MLP neurons of a small language model. Each row is named by its layer, matrix (down: output weights) and neuron, and shows model dimensions 160-287. Each number is 500 + 50 x the weight over its row's rms, rounded and kept within 0 to 999. Numbers have three digits each. A neuron's up and down rows have the sign that makes its largest values positive.
A block is one neuron, or neurons of one layer that tend to fire together. After each block is what it responds to, as a language model described it from the Wikipedia text at the highest values.

L5.down347:465452400448513435402411420413457461494575525569571520583486542520527568536489524477508570841560532488491459452480498477492514461483529463470488578464482447540502458502477510484456475503456501444450432410523447535476513509539509435412453477449467522511501470485499520460460530548423587473539447565534428414479462468519431445405544572459501511517429582518468497494473509516483561504404
Responds to: Fires on the final piece of adjectives, often suffixes like -ial, -al, -ous, -ical, or whole words such as direct, proper, final (initial, legal, anonymous, brief).

L7.down174:489538537539519498488461480490466369565507483478548492502644362510526566506489463517458572504480527523476528526463436476500479542576577517457507538473559491511485476520548526573507472460539530546487504578477561617475453539435529449577492488525476467485510445554420539451466509440516438542467524500467479420533484483503500528601508417462582515458543534507615542418465545528494541520517
L7.down292:556479563444553499542512583352516622537515509511530478468518504520457400499432533505394409548474498492488485540560472476477489446517532450559477426451518493471527517489539598537512484478555505515526491585565544449443610534554471522511515604533492484399492477505498504551451432510556455478443420492536508489469582521489437504367389462520493571501553486554536457511502492568633443491430
L7.down380:511545471542499572523484530582455470532463412585534465619494512537428501354562475459568529556525586455515537486617433406479513480479576585530447596456544537587510417478556419562556610455524497517486457526524525439472499533443482531504490524504475444475444575437486570558537526422502454500465488589487468547533427522527441486447454505450473481576484514474483505544469558477496495470496
L7.down586:433465516488545495530491475509567547416507500468549515432496441576519420449529397428383507447499485475428514564507401495530502511513496492456452446486612537487511582450544540552573407478491512453532552461484450425446512499500482486503469427547445462543548458532464493555466514576434487422540471483394436520449483401493506448494563394447546415544496525509472507461432542469425456458502
L7.down593:614538532521570481476476421506571504457503464531441440488522536487516501524540439503354464537440604572613415452469508503398504470528558468506438476435427553513479460376537483535534499427418498461409536507506554495531567493484577606512544495543462487527420524535569514517528445460431485513536479519501467509525466430479424496543459435507615529474516512561597592457546435423464435538551
L7.down606:573428464479507460518547559481467550508521535526518437423487484550399490477467371559576516649444528477466483454494535545491430485433476492483507511590383474451491487495469502546507436468439356498446554513441509466484495557546447500517474524469503399468444451540532552440509438557556542442488564381578546568498488505539505443405510502574546536460466512444508504508511520576561425536485
L7.down678:410506488460542513570562485470457429425496498502454528399570486433570483563475524535434547400475432538546547494494492463480482404511555508481568486454545473481489553597532555543455514490424577609630524494442536430469512534540490455535595519592424570518522459565543551606542500446578535496488493464476457493440510530438449474525557506551570418458463433471552467544399429532508589541490
L7.down813:509582492610546455446563480566508588416442505569597472491465531527552540461448571429530462431456470574420538510466482656471457563499466490457496392501540477463565407574619442559498539501573499456374480504482541423462452377522512508492596592439469478491454469479512497542557565478471447501530484470567481486470548572460508408496609546479625536444487521496551487580509569458485564478585
Responds to: Tokens in infobox fields and table cells of Wikipedia articles, often word pieces or number parts just after a dash, pipe or line break, such as Sub(species), S(ources), Apps, 29 in 29.8.

L7.down225:493482511464581586474373518442366553466441438519501532523511553516553567503443514387487532340528476452567525520526529505515533504517449483611529477420521520482478473508499496360540476518514514493506433561455516543541546422486521575584542500476556514521490530507493490481447424495508518506408557518504552475486502474603558413481521498604495508523488467528531486436578445545594531602484
L7.down230:484450475505519513529494498505591450482503558530540533531500460551543509414480435498505550449552462562446514402498432491485408477544571490534587520526557433530547523521452508535503564504408577443541446518497530621532532457384602533564498496481438442572473584530446516504537543382479603558529440509458557519529462454412587411512445471508464458444467403472542422558530441596509511480490
L7.down253:511561462560527573459329532551508523607507517435504540518502535403552530520467502457456487603445553493439456491523518522492463549496560556421501540490529489456424573488446469443508537451484535606475499617551531605466503493485548478472421483455500459503489572503506504503477520501395418495523503465614471500439487461464551551542510477528551578420481472471473525543510512481566494454418
L7.down340:544607483540445551501468492515497540487475436507510536482534523450484533492484441542466524683555563554592482520451476520530444486528554519513495428487483424547498495412570630493411505553439585458476466486515400480425522566426485462539532563512482555439532395505485420487510469474505553482448506470644522545535491507598472512413542492470476445479546451423441433450440467592560531430517
L7.down712:486486523543476511507429468460452544546541434513515476475564498414518523387386507533527590489535455511655521476492496563475492533432488440445526599501560499498511522486527512517497410513544502423535492436572530464481545477406468533462504483532489434561511561518595466615492517401506459441484475529560461472491566421559588526399585445414510433432484472493546511501416566449430527568539
L7.down713:543544487490538437565466490597559515506471436425395532514483453409527461471493519452514462202547549432423520526506456579545472521470543436494502424454466486506455499550494498546535471499525549536523525503526546454526517507457457528517545424587520463470518564522521551478464555470487564529443604453544490498489562511478513557466533487488439396492540432475461494504488546427550449471373
L7.down751:500582531501515497557362530528545496488537540464503586465401525461501505549498568465490584541417504480496516486485579516498532513530471480531526501488535494531491550487493590542480451669452521497567573524480528539534552514467483489498620419533423436506501562519468521518510457417434498479412457507485518529452558568472448540564552431548543542495497570538557573481530466384529543406470
L7.down767:510548609497524528374517460471495496447549456508532496479425536537517521522460512506480571485476429468569495501581618542494488592522446529480422541414455503542433530434495467454501511579427499448590551483565540526506519532529523492427384511538499500526528578525522494529533495469553459524491512502443448577497552516487475551552538472504480499511501517549529521509632486557478538562592
Responds to: Closing == or === marks ending a Wikipedia section heading (History, Honours, Filmography), plus table separator rows and infobox field labels.

L5.down34:466452478456494408507483473509549485457474585517482543479573471487537514476448532517475434447491477587503470505436546486493557443401544501545524551517525517524538546443567464459487474414483603482508502487437488421475503542358368443468432524447509488408466464475477548487521545485526516464563499444517426453578515488466466512546492536466452517512563454396526476524520487549576461618547
Responds to: Word-final suffixes completing a word, mainly the adverb ending -ly after an adjective stem (closely, heavily, quickly, commonly), occasionally -est, -ous, -antic.

L5.down536:536513459442514554475432391578523514495484459515507452442544512558479410456537495575513408414525466580521550503436471469432466521485467370559447439493483499569515438439475523548578461595519585469538523516485468595511473552524497562414549484540477429622498452423504500526506533507486518388471460512500534569445430559530471510479497465486426439528523497582444420550560523435432498433438
Responds to: Tokens inside sports results and statistics, mostly football, e.g. table cell separators, score dashes, and header words like Score, League, goal.

L7.down45:505558558492517490435493446483471503474482451555542495398540558433492485536596588502536415443512494469440590575478488460624547473556370513487439548435519501561396482470507541443566498547575441453496437485657560489492501506536487502505541510498431560472493485585448557570459412497500624582557503527498590511578478504532470494552458454461594473554524453515516586443532490504517476408512
L7.down92:525523555537478561521444541537498407455559522499551563568444494491568491525533553575495488560502498431304522477526473540573518562501410497477520505511503501497546453421527553486500556554513458457388486477472523516510482512372464606499501474501511513509384549470423504434464407556515533463536417505446434470529508388512556472469558474471397531561427476465482470511495470568517503469536
L7.down305:502575513580493482532527533441465479542505548443481636577481533447581469483512522581467430464445460424566521489590461479523524556494431465551417528505493466469446537503490470429588440472516565524488498433485591559529586605440434428497548579468498484439501463551487479454463438473439492478467511467515411437535546528478498504420509588579555457555493442456567560542505442518489470530486
L7.down392:535366572541459490474550509477574477417556516513583493492451458551509517446441434514456413492563404530598554580473558502552478543524492499542544489600529493526471577498522492457424572518520492406518536627486553514576520473558482535580529490429511477439458470478478481437415509461487443511439444517550544519478442508524509460443494452448530529442489512536467498517570458493451540469575
L7.down553:441502450517465524459488470562522439497465621448493546487462569489415570553477567397588463647428452557470562477459516429455519465507436530505449538424486419510424495569452491458447459474601408456500496603441511553486491465551513428448620433566480495442545503463548519432495404422447516491398550488529492452452547462473505476408469466506484552484443459433470499378405526454503504429535
L7.down569:431563480447479623560587520550557520575499421467612524442486478538487589476488527446480523483514545413520446548489561446508413461473509539534527549431456465536514486488580436519445492478428525481542485418469492522524479508475392493519313464394492466512470530521385452454503468455529492461474610477526498536516494488504537510645510554538501545444435516502557448478538517552579515451461
L7.down621:468483580580452544517492457514464496573518496387467551581485539569488486502626658539488435610479493533423504513552535572595381439499425519483457551554587449563537508572472541478522492590468547488488497502425559476580502501531468451544476423506506510513564474449435444465468474545482499635390526555529514524427573533483488567559509516585461477491518555439518492486556471530505522473431
L7.down802:573480528526521483556506437591554418530468556465470525498418525416456522476446425488413492341469445522470352515484479533493542515522589423376481481519521457440498516579551524456490546556550478504494586587419592522500517516501412591505488457548642476463472478492519504535489515556483484499506512483526573448485480431487450415420498554491400468537507527409449518552508483540539440444482
Responds to: Word-piece tokens inside longer words split into several pieces, especially "im" in immigrated, image, immediately and "ess" in necessary, also ety(mology), anal(ys)is.

L2.down111:452514477443455423424536473537471453523623488540554524509461554440482398483469454518401480486485488447586485485469573438545464500543446541455556543529533586508459532569460577470444515549591505517471552549527623461497386486465577551544527474472475468476545412571535482402523520593469544516516546457534515523514465546480493475508495519553419491431464490490430469492452588526486464388434
L2.down200:451578512625491403528453554544485493434528448514562432492604484496485604606412534509413502507489539484551477480482475531561505460523501448466516501548461562539529464535439446518455514554544545492525463457482472554530529482475497461497504513491456521498541524597491500476442570417516526492516408589516475526486481449512419540530491465536471387540538514475521510402520538483544538569510
L2.down261:429471470532533394487519500523525507520556460551501526449480538465510379550440536492604451452513561625528522512420431438495536481603520519445503480506501487474450440540497473614469598494532471481572491436510504457534517424487560486473425498633474535461413506557502475466594529419469585511431494510487483546425468501468539540478530535489477544455475407426491568499476522518497597536631
L2.down378:590511464533535549524482510439541489409557424483451530515506510517536543480486480516471497728510498459572474584460564388458457527426526451529486469538510504502487585540472461507397436474575460547388526567519595538530536525484510493461444464514552466577446467512586523542534508701438518482510453468510415520497449477534417478535500502477559530522428377511459425488499581550458563465508
L2.down477:468478474473515557502561490554549545487610457604414434490522504429542328463499438502541490465525447474489431549472508481471439423578562524529557541468510480414495434440489513579445486445517456506456511460396458558540505506574565427449498431494428451481388464447489518492487531594407464535490524447503478600422527486503378543548478500462473463569508536503492442539498476476514564449494
L2.down480:558591481487416551438521481470538455444468413519493447429513483563522513552455542458549553255442447453523443556526472540495500447581483587518520461538431563478455539535476535584544557446498533487417507461529549423587444456499511564502468417547554494523487484526529477463518510406534472488439417494531432561491471631522546490447516483525488426472485463522403493508488506543499540497423
L2.down539:463517537490482431561535441581489483472604524472527494472531505472445426482539539487514493843484505490436412419491446500537515439545483486489503551493436590505442496513455411418567444533498509529526564531497485497476509470501502544435440501507577535539560474512529457497521582575468514577485506590509344469534522442486471429451479467487493424526568462451450460523447568471519487483458
L2.down667:513476461502547506425516561520536538444535560495510585447522519521528509542473463528454540535516446488412492522460408376510461543540511537604435465585422546578523476539543473442590494469503431528503531503448507430550584498551650476461497541492440524454582548494502535477542544468586449462512403489571506468487500576506547576634523523498532460558516543551514573479473497548555614469489
Responds to: Digits after a colon or other separator in times, durations and table stat cells, e.g. 15:00, 4:38, W 116, −78; also column headers like Games, Apps.

L7.down6:470469526536438421522515500472504548516497561598503496535487556516533527474483553512506462619579509450485543416505454561504565515531475490426554481458494479559582487481526521390520497569521493542428437497478480495427515475418450544453466406457445537490493485517447495529588531521565530503511445564562506436556491462557573510466530458460519452588518545493433582543517408564508536441434
L7.down374:554522540507470511468534585517506455512471477561542558415518586547586447549476440538486529788608474483539518540459434471483534503409435497548536467595509530471546464482524540470471527526483490440540536490515409556442495531504551530543444485447450431474513489494583542507644489492542524464491471503581451465478500483468542544343421445492492541480515549466498475481547535538528474466517
L7.down420:449443499533453478515568410412546406497555484504544425439536391526505532519550531465478457549485462591517521507430516476501429464489548542452420477544466563524585508525555435550463484442506464586542533499548626538515553539519495467490589473490565481547415505523444496470457534547504514594435526470416515456534370540446442566508489529561498490593474397503488463519451507515472483466612
L7.down432:489524449423492480447406444506510453470500493489554444547500517501528535475510543428441503578489474556512549419519476542523515468582474547536515460581384484555490561459405484463513502520443516585464486532579459433426484438562483539485476500505441535479535530476522547483485505475466494466410449531409520511508487515419471488415463501643457481490466455473428439519550556571500487512523
L7.down526:491468569595576557386466469541490485497479477564497525514393440538557469438555606473517454539616522450518499471407395541488500399583493532439523505475488561520602453404609530470465507472493470488525532554552542561432509448474471477512539553497531521542476394535593417566434418535478520476552520601500512508440408465465471532505463436501503480534567502491548582454454536584523482471460
L7.down636:600488592474516534475593509504527474514510540522411561444485447521513531527484545479467580707448443576515538529463463482393487495552459492441547547548472484540535490536536455522417382526476522458612464385505548569423455519468496440492519563457485435521485447541526540595543577548481477535555471548395521558553422472496515431485485566521467421480447466432442491560581548462460443459542
L7.down747:451545423495517489516470479485455526487489511511463488536496540476435509453499455488532521776528565519477485473459531520522571458502594494479554534518452504394496534512433569510545499446504485488476456457471493436480473446436566528470587472491474486459458529482489527534481559523517495438533413432535491510461584505476449506595447484593562540503447531519406518543499613463464469537514
L7.down758:506505482552434502493444551465478452602488469535601503509448484514511414498560490504549457497471460443589491531491496477437499489538460526470445480524407560517443496508652544463429413527568508524510549501566505437540478464533495582387505493536436512580451503512561432462483462468452552453455399502536521466518512524542501505526519515536550559548563542508448588558500558580542449506526
Responds to: Final pieces that complete an adjective or participle split into word pieces, such as det-ailed, dist-ant, pregn-ant, fres-h, in any kind of article.

L7.down38:569536508425457500529516446481477507484472470522445531523558440499491469545570506462491547981539529527473541468545468518524462485526540514456429504438488516484510525511560498521506439456534456489462500467444549504515528533521533475470481525511458514494426521558510460486457517631462507496529460463531501545495519530496474474408494527582502556539498482518484468563485542533424488488508
L7.down232:468457524483493523486514451492565534487498501444451521519462562567482533574422507455583528552463480364627573545586471584454527495522459474522515451645567424538545530510498420421554489524577539540448511483462494573576443462478535528398490562481490530543494530482427487561460364396472513515444484499373515462453530442557569505488564452550547447463588499487495475523537423505482553438476
L7.down268:509470419532549485545527496463498411493445525488545540470522501481562515527312602529595449554560437580492432480456524466485496559519527455467576588445529483556505609595569431525467505439481435550500484506516491540481517601523447582504596537478503499466464533486465477452610480492528544441496535521539417475488504476506449466615492512484428436421489530476587531549452481504471495562507
L7.down389:464401548496512471463491518480530446585511470485503494525456475543563536422519465494486659585502488511546536442490390569429481442503438540496590470596520549542527388499562509513582522478518492491483533516534434470414527411534520509569458464537462451555501465600493517508475471490594513490544542525410472464551499464562514516448506469496434575603506509429553500395441433501535515502509
L7.down449:530427448434401546556557463501538470490537599511445357509496524496550427391536543476537491443579441525597456504451593485552495563537491535515536545402513415351512478501508538470506475472455629433407413516503522424509472562498537463487473468547553420527436467464476554514519646527426510528544496448490502560462511554488537466494460524461518453548540524524470420499511498441499542470529
L7.down597:520532519493526554576537571544636553494496535448494468541461325473464537565461518489490504538401495544444387481415526493457454491565520504581513513456434455543566472479536506521380460457553535499510508493454586513547497513449502529505587545486422578498465454529452511557415468471506543584543444483525434518452578562512445486552420538503608450525454470494591576528487479420462453513523
L7.down637:510545525377477567430482505515533527492465484530477424509556398490474557618522539519535473743533482476540484524526556515410514494512528513507538522482459488563467486583451522607475464474464509515501399476542495565487491531520516491416578510522508461438458558451537531499519526545528573503486540441431523532472520521501471502421461473594583616370518450418501466510534380482479360505580
L7.down803:463532580464470457526607530508590503594527507486462533493549494554509465495561484533560510659428515517433462495421415409442512530575526524437502520454554454565497391611479414525491430447475491574507464487493508589530485570494512480516507444497510416446393499460497534454492526546533526566545506522480471487593572483491467518411437485488519504454477429524539533615548360561373463503552
Responds to: Final word pieces that finish a split multi-token word, mostly adverb and verb endings such as ful-ly, conclud-ed, reg-ain.

L5.down128:524526501448514510490496554515526457458497500479579483544548516537575613492482504614533558483450476480527458401539504511562554436444484368471564546500445457576542521517563492467588543559546564422502468497510504491517481470495450498445536568504540535414522566611474486469484494558430479554442477505510492487409453498523514490493532552409423552562514532442480491561417551470488459513503
Responds to: Opening word-piece of a word split into several tokens, mostly " im" (im-mediately, im-age, im-press) and " ex" (ex-cavation, Ex-ecutive), plus mid-word pieces like Bot-an-ical and Sup-re-me.

L5.down187:460503497458544533452452626421521446425456489510478462551533576572479463499520538499471560412528453390648499548480568441447471498492523587493486410538543444486479508500469515426424495452506558420462423469538539546457466572539489499422542486479589578508528569498455544473499535473585523354578516499544452499457485462534625521605505473466501445558510541462522394571544600531482540510489
Responds to: Mostly the closing == or === of Wikipedia section headings (==Promotion==, == Vietnam War ==), plus mid-word pieces like w-ide, Pent-ic-ton, colle-ag-ues.

L2.down209:528500522479464496439609522485483543560487551408432502437580464467458429542590524488453474512500536496515473528571471395594573497514414562485547530444414512475475503550443499544398522487423425543552525477534495520439459532466537485470518538556505503477416535513542491539451537556469478490580540518490555545493580571440528452385476499585543468553538638623512473530468454489514518480536
L2.down274:589488487506525509497458547510537500506425483552495439470532566489480499596505444598404470266521443459491482582511483513517564436530540572518463461515558437390428529569438536426492492436526581479461516526416479620496576562452409509588451428448443500498477555445520495551469436460494531528519525500489494399509482480565489621550475466581486530511523595544534538441516499520470463503551
L2.down300:573553556533548473545542545477505497524445526499488438511477556454562459483462495573603497574334470547486604521390545475427472520483404465489527560575560487445522532391490452446474502553558416442540498505518537434475557457469471526490523496374506525656531495380533566543441453456586488545573469512550431387391461568491432511532510488423553456539468430512520430500478606537538532484394
L2.down392:416623475487531482579543500476489486351539473531482554476538413559519482455552522523602528624484500516494451549531511522548482461495571489489496376452497504485498499480549573486452438593548491495504436486568472435478531545500554515524471555379507532593563508461581459433444519570359545497529510542547459484522537442473577481429485479511492531561455495481515552571458496485458406509544
L2.down452:456439522558556503445506489606484505603470447580580498563452427520482478474565537529441495349504382516423528513444444515430522401500522479523607433506494553524517496471464523460501588503465558509497486493516480557560461459412463556510442608515392502413435501518515525389396514630528601520499514590465425421521496489423552522536569536477491530498475485519503519478465446523458575495569
L2.down693:440481429507546546459510450553502535519509556443513451610411527543436504557495401473543548444557536453569466556476457456439536516581622487421476467362581452475455455526504497468527535495516521472559440518481551485464482573525461486522575472471530498498623497469570501417558474422521540595475495484517553485503459539510558574550496442516542392575495510444440462560559511516493423475561
L2.down765:628563498467477454545495448499432487450475534625490464538520469524572456415473586518564523589501520523472461545479409495548468516516592454477452562518518499459446461516465478397535448433514495443425363485458561512566499453492434511445466518514547561415469470495564532472437455422594446403570506516535445471506549541529460501620453501529567481551457544468495385523555530553510529449550
L2.down787:592506437488403541482435487529499516530494498499469430496520462551477407571558424528618532398520555540517551516516564528490411529476519535516479469587565493539501536483523489516544555564603554524557472393418492523483544539441540483433429506580490534436554485461484525646438517444479463468438533579482455530468479574529525520603547605413576531541489530539540558538547401502470517470518
Responds to: Short word-internal pieces, mostly "ig", after a word's first letters, as in immigrated, migrated, Digby, Périgueux, navigates; also ay, eg, ach.